{"n_layer": 9, "d_model": 256, "n_head": 2, "n_kv_head": 1, "head_dim": 128, "d_mlp": 704, "vocab_size": 8192, "activation": "swiglu", "norm": "rmsnorm", "norm_place": "pre", "norm_eps": 1e-06, "positions": "rope", "rope_base": 10000.0, "rope_fraction": 1.0, "qk_norm": true, "attn_scale": 0.0884, "bias": "none", "tie_embeddings": false, "parallel_block": false, "init": "normal", "init_std_qkv": 0.0154, "init_std_o": 0.0154, "init_std_up": 0.0154, "init_std_down": 0.0, "init_mimetic": 0.7, "optimizer": "adamw", "lr": 0.00168, "beta1": 0.95, "beta2": 0.95, "weight_decay": 0.0, "lr_head": 0.00684, "grad_clip": 2.0, "warmup_steps": 224, "schedule": "wsd", "decay_fraction": 0.579, "decay_shape": "linear", "final_lr_fraction": 0.0, "batch_tokens": 65536, "seq_len": 512, "doc_mask": false, "train_tokens": 601100000, "steps": 9173, "dataset": "wikipedia_en"}
MLP neurons of a small language model. Each row is named by its layer, matrix (gate and up: input weights) and neuron, and shows model dimensions 160-255. Each number is 128 + 32 x the weight over its row's rms, rounded and kept within 0 to 255. Numbers have three digits each. A neuron's up and down rows have the sign that makes its largest values positive.
After each neuron's rows, "fires on" lists the tokens most often at its 100 highest values on Wikipedia text that the model never trained on.

L5.gate392:097144147098150111108174070129177117072140140157113142082134092126180124080153081112121136133118128129154083228138116123128085146140188139152114154120078088125150097103111081144101128172114168133134114122156119150132176164135158098089105122118153090098177158100154110145104094102223101102
L5.up392:123101122106123097088126089135137112107123086143129164119147129164182112165118120129135113176114079148157116202157185109140121134077127080111116122115155092139188176141105175135128142153098192136130169143146049116096071132146110148151140147124128122099128097078163185138132089137096086095
fires on: "|", "  ", "na", "n", "'", "ent"

L5.gate28:134117101114132156174198142138152091127058125126088160122156101067103152082192075087138125145101137125149181156103166099115139138100132136127161157122118098142165131067131123106131151094138126110142103081141113117203113156147159113085145128091107119097144147156111074178064155179133166148
L5.up28:141124116134161149159117124063138119149086119140142147122067093166105100136144066141109162144110123162093119154125169080062048124139128094143114125106140144156196135079185137134132117171177167147130154121096079118136122138160176082110163139126173124137127163090077125141120120141157104162
fires on: " |", " of", ";", "is", " 1"

L6.gate10:118115178151165116110126088089143118167143091150162237116105142159168086101101118138104131147123162159189110141125114130087084098095154172107124205149131141084151139129145122092143082140103064114131172119104100170135096143098140158122191149208143114106133120120166102157130116175162112096
L6.up10:132115186170139141155107148177094117135159108095076161093202154148138129103183107143089129139167132118177161197183101054092142173138130126129108113134119135077089153101118121115055066126091100082163111123118188126161181166161140118163164142134152083145106137100202105193111115126122091127
fires on: "=", " |", "18", " by", "|"

L5.gate124:069187094118115124146093147143095121122137116151081171157147114117086128155129139107124109139081102136100118102161127117176175123182125140076131089166130125100137126132100095186079156129140130185138108143209093079164115090115157131074155121103142129142146174110209190166144089089118125131
L5.up124:115172077139123111172092111118138140147119157109156140142100122114109103121187083106139114118099139115164114065160130149143119133149095106151111132131160128088120127094195127133134196097163139178151108202134138113134140136129144107130169117125137102131186138110161149199101131120089121122
fires on: " for", ":", " help", " helped", "ust"

L5.gate65:131103068103085142140092110193124133124099130131139117153224149075153214140099113113127140118085127127190092093162146114145087123116106095180117167081126121156137055130133099135134147123125115152111112108115099140146133130150111148100115146121119114124109181104144090132094072132217161100
L5.up65:176174119132134200110083142148171088132135137129120151118148093204120172132140189096095156100071112110111148099092111091103069186098131167133106160148144117160090109106134200175174131119118155170095084096103135090156098141146075130160107045154126109084150146145066119148104123131132175107
fires on: " had", " with", " to", "'", " when", " if"

L5.gate579:138184124155106103127147146204176123226159125122129106103074147120085134051126146121101089095163107137121179133155125070159170101112126182132088134178135089134135152101081167191107128073151100154153110110185167152128111113165171145118169082110148123138116116133130151098133139116091141149
L5.up579:125122107127163108132079121132164122143075148173112139115135115170151161097155129077145127127145132096113193079083204124105178163096110037171085101088137155165145157072146185197098141111151148128166129126197182126147128116142181159129149129121184152127165116125133129127127099066137162146
fires on: " to", " take", " help", " left", " leave"

L5.gate459:098112112065175164105176176150079082137147123120132069129171080145129150111125063113132061131134144169119167143173158119067169108185134156140157158094090078087153171177089071098146097195144165139145127166136110078154141051123119140170100050145121122131136154122076131136108151146132116079
L5.up459:115150167127170100158139113174085099108148124132144122108140125145129169135171173154055160164132102168101199119138083125110126096183174156148147133125091119112143196185152107068183058169160117134107139146136072090108151171144121127163182118221124197105109127110140141130098153160140144107
fires on: "N", "g", "ki", "G", "ng", "R"

L6.gate118:156104167111132136159106063131142127149086122115096128086137127111124067089123174183137135132140152136172167138172114108177093112108085119102154099129066124042129094110162139103060076123147134184113171128136105158106117130130141161163135140122140111156138154167121115147110113156166119107
L6.up118:130137130122151120143103112115057125152113119149093121094158103124101067166176097083115136104121182097075153150133112164054104162138118124160107150151127082150069163164155123115099077133163144102129135058133162099091149093072135133097083129144132114187101131126154104130053132156132100065
fires on: " |", " was", " by", ":", " is", " of"

L5.gate492:146164151143128122115107101072102155092126174092174126182156141104131150082087101137136150178145148130115137113116079112115162127136169111070150115187109156097192126149128078171122150116125086169082131112139148120140137160125116144186159167123098087158133159123128134137122182158121073090
L5.up492:159084089118113149158124112157081131175139183102143141131087091062165104136110093093125163135178077121129060146155124141127126171098112180144141080116159133112092122156189120133092148119103077089143135152145106104117076069138128139147085168185163156073111150129150111087134131072141117158
fires on: ":", " held", " is", " place", " Home", " Hard"

L5.gate570:164114137163093184100159115148126133179121135060196154123157144112111143134190203115065156130102128084149148175162075091128144194178134126142140150066101137135153124140164163133128116147108092166132149149076148107160140099120119076172118094154115105173188112133103083108131188101154065076
L5.up570:146143192133061114151146117105087124125104089129134184055136075076124126058155128135089098142118128115144140144151170059110127166161156122161119189185141098124120182097115114117070135141151162139083129155131098075135132085115137140111090134110076142181106122105076084094143145088091114139
fires on: " was", " is", ",", " did"

L6.gate349:077113116105179152080138065138196142138109147099128130119151120162188184087165141081105109118109107076058137140103088098133111169108136091163083153099180082150122199112148129134119050169111170104174119111129150073153141114099126174130144075150174112127153137156145096152146154168117074164
L6.up349:090150113120056108131170083159128182098134156034184090131130112136103165102133157152156140147118080075084208100123136196092105091142143117168107186085110134205129102078125116146135117103110153148104123130128123142105104159154151073112079135105125117174185138129166130163121160106140103127
fires on: ".", ":"

L6.gate472:126171111147118120153201101092078177192123167107118149076137117109132124111119137111140131110131089115088140124157102123165094145134077151153157108100145093132163110076087105148102114187106134115142084099137111169140073123152149066141060123193108090106143096106132039090087135135130167121
L6.up472:101131127101075119081163105089145133152176137121130162131079136158098118066101113111110210158157159179107165135128117147189119123132145070113130101159138163166086096103167128102101118173128138096103073119112182159117067100079154133199136128122113142149091172189152123073093142145148124071
fires on: ",", "\"", " at"

L6.gate363:103137106160155127115147149101126144108110183089142171119061123154152172120207118131077164179155124135119043171087138158115069202110153096137126164092157074159123126142155152153106111150145111119143153089170132130148184091113165129118102088094147002167193136107129119142105139142127103096
L6.up363:100120102170081159105121085149101102065114143107131073164161085128155174093180091063099142128169140117116110126105130095072123126108196141160135131114142136134154055090140126147200087151171157131137154163116151121154108106139123121109154136165182174131133108108059129130149137123105166128
fires on: ".", " ("

L6.gate358:134161118147125125106175126099173101163104136133150115111158117117153156124113106113166125096158124170124236199158080056117193152118093208157142123096163151111142152092102155120144131053097152155081101095101159103133149098098101112113136131153070103174131141173142156143103089130129151128
L6.up358:113161110159176093163113053164141138049148126147116144133115143145147181141132116082146088122097104076127109139153141091156151136079114121128116178118150087114170200135038140066113126097142129094173171069089135159113137099136147129120090119179154136130124149176102102120186094108111127150
fires on: " and", " they", ",", " he"

L6.gate502:137175153126146090138094150193147128112082188135119142116128125129172151071121127155124155129133125108134073166127121112139130162113094124129123114170127132173121109225152151138101102151115163158162080067127143185163114136120069097095109061156149070077158126159170053073093124139090102108
L6.up502:158179065127049118095150088168164172090146130079127142174063126102105103127099163116114164126094058123051112106138112143195113078164128134131137142169120113141090110124131091131117122227094148124121130126173157111111101063140151148167143178150150106133137170126116089155152154041120112119
fires on: ".", "\"", ","

L6.gate200:102152144088101134138159109113168153144121136072132120114180153115117090102143131093115107179077089141157135135162129100116116119106081146103053126094138172090133122070160154091115138154094143149132092108145119089130167106162138177144122126129131153091140171150111085114064119119081150092
L6.up200:054131165091091163219159136111163130090101077121116099148083100102178098093148071152131090129157092120140137128211237142110112117144140160091134055148133209132075175119153134052086150119097192134119099093097153152116126155105130123106146096074116121129146192152124164059157150161142129135
fires on: "|", " |", " mi", " km", " of"

L6.gate445:138139133105097101130135158111119110130124156161054155154155162128163169127128159066099082110147149120075120189167119112133131093129184116144100122117115138127111182162112166056134102128164165149142115162213132155168153064193181172130182161105120109146180172127078151084136128113160169113
L6.up445:205111177149100087117107103162101141155103122094169148149115138133175146073126180074152132129149146061126158143156125049118198154090181146126100135126114091066113088087107153111104088107148127125085167177091106089162068127124121096069143120078151115115166162124091137116145141127133110110
fires on: "'", ",", "\n"

L6.gate389:143129160131105072146159146106180129136144113134125171170166092109141183116161126154182150135140137163117132209108096080159116129135204130139137096182118108093148116169143147122093173120169130154143149150103116089124158098149201118114143124134149152155121163111113112140095134133158093118
L6.up389:145154160143087124117141130106152165147091133170111117175145123141159072098129175111129071157174138071164152135158167077160113172057137103131123137141141120124176150153135128135065136161175102134090147108079153160124147149123125159144099154166052165133186172112149131128083125045127132158
fires on: "'"

L6.gate202:114107140069135127099163162135101140112158113096145152112073062090150158118154144088090087057103128122102149160130184102116135179136072198144199150107063059108152126114084103160116141074158098139136102171164173182146100119177167140117087070153135150108181125092093098172161151110093152133
L6.up202:201073078077133117128109106153149164087128105101112109180099113122119152108105182117140142106154128128155148146097106093193177190159129138125115150125121100117154109141126114061121125154151134112159134187133147097120135150156082106117087139167083079129079144167117121123145122090108135109
fires on: ","

L5.gate258:121212163121171152059137123141164199130104091167131117143111094097113157090190121085148134141080126118088121126159109140143175198142092148143108194113113084138191158101050128189133149159193221098095126175162112128161132100184139105023143116153109114090131174102153062101125152121120106124
L5.up258:137199142138123085092084069141157080158107110106123149077140123133138172077125113094119121099135170157137097164170140094143111114176098171155128168146173166155109168100133101150133157120110155160146135070119129114139137118093136110143072071153142155231143156101138091152104124139075026104
fires on: " and", ",", "oph", " &"

L5.gate203:044083176091104113099156135119156104186130111174110173147134126099228119088120165139134198140098142148088109122127131137158156188169106140142120146127162090119102100167145105161059106135097148134142162075138167126123142176164131124157096081135123158131098170088070144141122139135159162165
L5.up203:139102143134040065023137116108154172124137115173121092199130131109139053081133119083113113155030135125117083120108143124124129143121154156115059193098113106168141114128166132094112111111172106126161133197072113104129152099121137135159157139116148146117105154091109135105106140155131104098
fires on: "'", "-", " '", "—"

L5.gate207:117156161133114105121164133068152143152066140148123125095074120059106085091123097125112103116097152141090150158122049094113158180096131152137149130137102072100129129114173139122166081100109132153142133075084190090118189143077181130187087083165155188174114128141116090126084138166199123127
L5.up207:146105118112121104134211085164141149152102113164154147192140189175072124119078112188108132136131155083145160098187084135115136168145132095090108124169147065094130079140123090175056092134166139151182123204156120130084097143114209108100052125167133146143150138119110126107137103067108093140
fires on: "'"

L6.gate497:164161144186176070121147153150204098169139105087103138128150053142106151146243170115106119121106191096187127129135162108125099109097218140135144098117140164101154099079092158082136117114136158154095094131062133207151106136158120084110149146134154167127105141093076146165093079128167084086
L6.up497:110148176131173224149115101136079129151181023099127149095155084121110168097107149182084110127111166198158119164157102094097102145135155152117098171173105162158143081146095150095171117140131133145108179164121136117137107198110111146068120123130076175153125137061106122119148098123117159138
fires on: "L", " had", " has", " was", " is"

L6.gate16:132134187149151147162135152103156169111102165151133134097125097118177117103171131091129039101085127140182138143176154066111124154146140161146132185120114084140173171073036143086125124118102113133114122082112137091156157106176132124051079143159071137181152099078066104105134114109060143156
L6.up16:160129117142190118118133050133153119130112183152165135181175115136148155141177162090131141128136084143095190116162093131135124119183136157120126146135148161148207149092110091132154093156096108099187157121104141149091183143160145091153021111138111100140078124127125104120149101122093114136
fires on: ",", " and"

L6.gate369:154134162183156114115108098153122111120178138171078139086107114136125089162085112094096098097154080197158159133130142091085111167135140180180073111150112013081108154069119145122138100080100096183107120124206132143159148112117191133097127148118136150148119145084131064103200123102101110196
L6.up369:111212158081196137109107054177167132178152089120128153105147172134072166122093120159139118118157117098205133120075130082125149163151168100128103110126152161107123115119147096120135134151104112138170154081089087121141134135149126170169125138111129094081145156126098133107127136164075146120
fires on: ",", " and", " than", " or"

L6.gate486:087092173144144120149111093141140178094151180071181100104116129110138132044161171082157090146139124119181150127139126172141151098139131108113094148185131116179157150096092119118105149143091114148158118101125147155182158110114172126137093108157155143179107161127064119130092104134087112119
L6.up486:117131159155080090127069122166117079126182088116185147150100173118115093155108133046137157144169094178161097087113113121089181141191130137084109048098161141156162124114112098174115093112088123134140074157134127107104163155147189127160126104117135126127082166090112168112134122077069135059
fires on: ",", " it", " there", " and"

L5.gate11:139133178108092130184095086125114096129163136121106112152136087135121172083117174083177160107107179133167165101133109137195101180177126192147145164176130085153147138145120102133105100078077125112132115106150142100138134139189116114066104163150137127138133093125213104151068170147114134096
L5.up11:132158095147088110196104087101097159108077111166142159120140140164125159105133096107166077139117165141198107153077129108129121161127109129124105175077119120111143111071173155137075155106132103120122165120109117146090100098112158195139094165135110134147124156161126105138153134103113085119
fires on: "w", "ar", "e", "ow"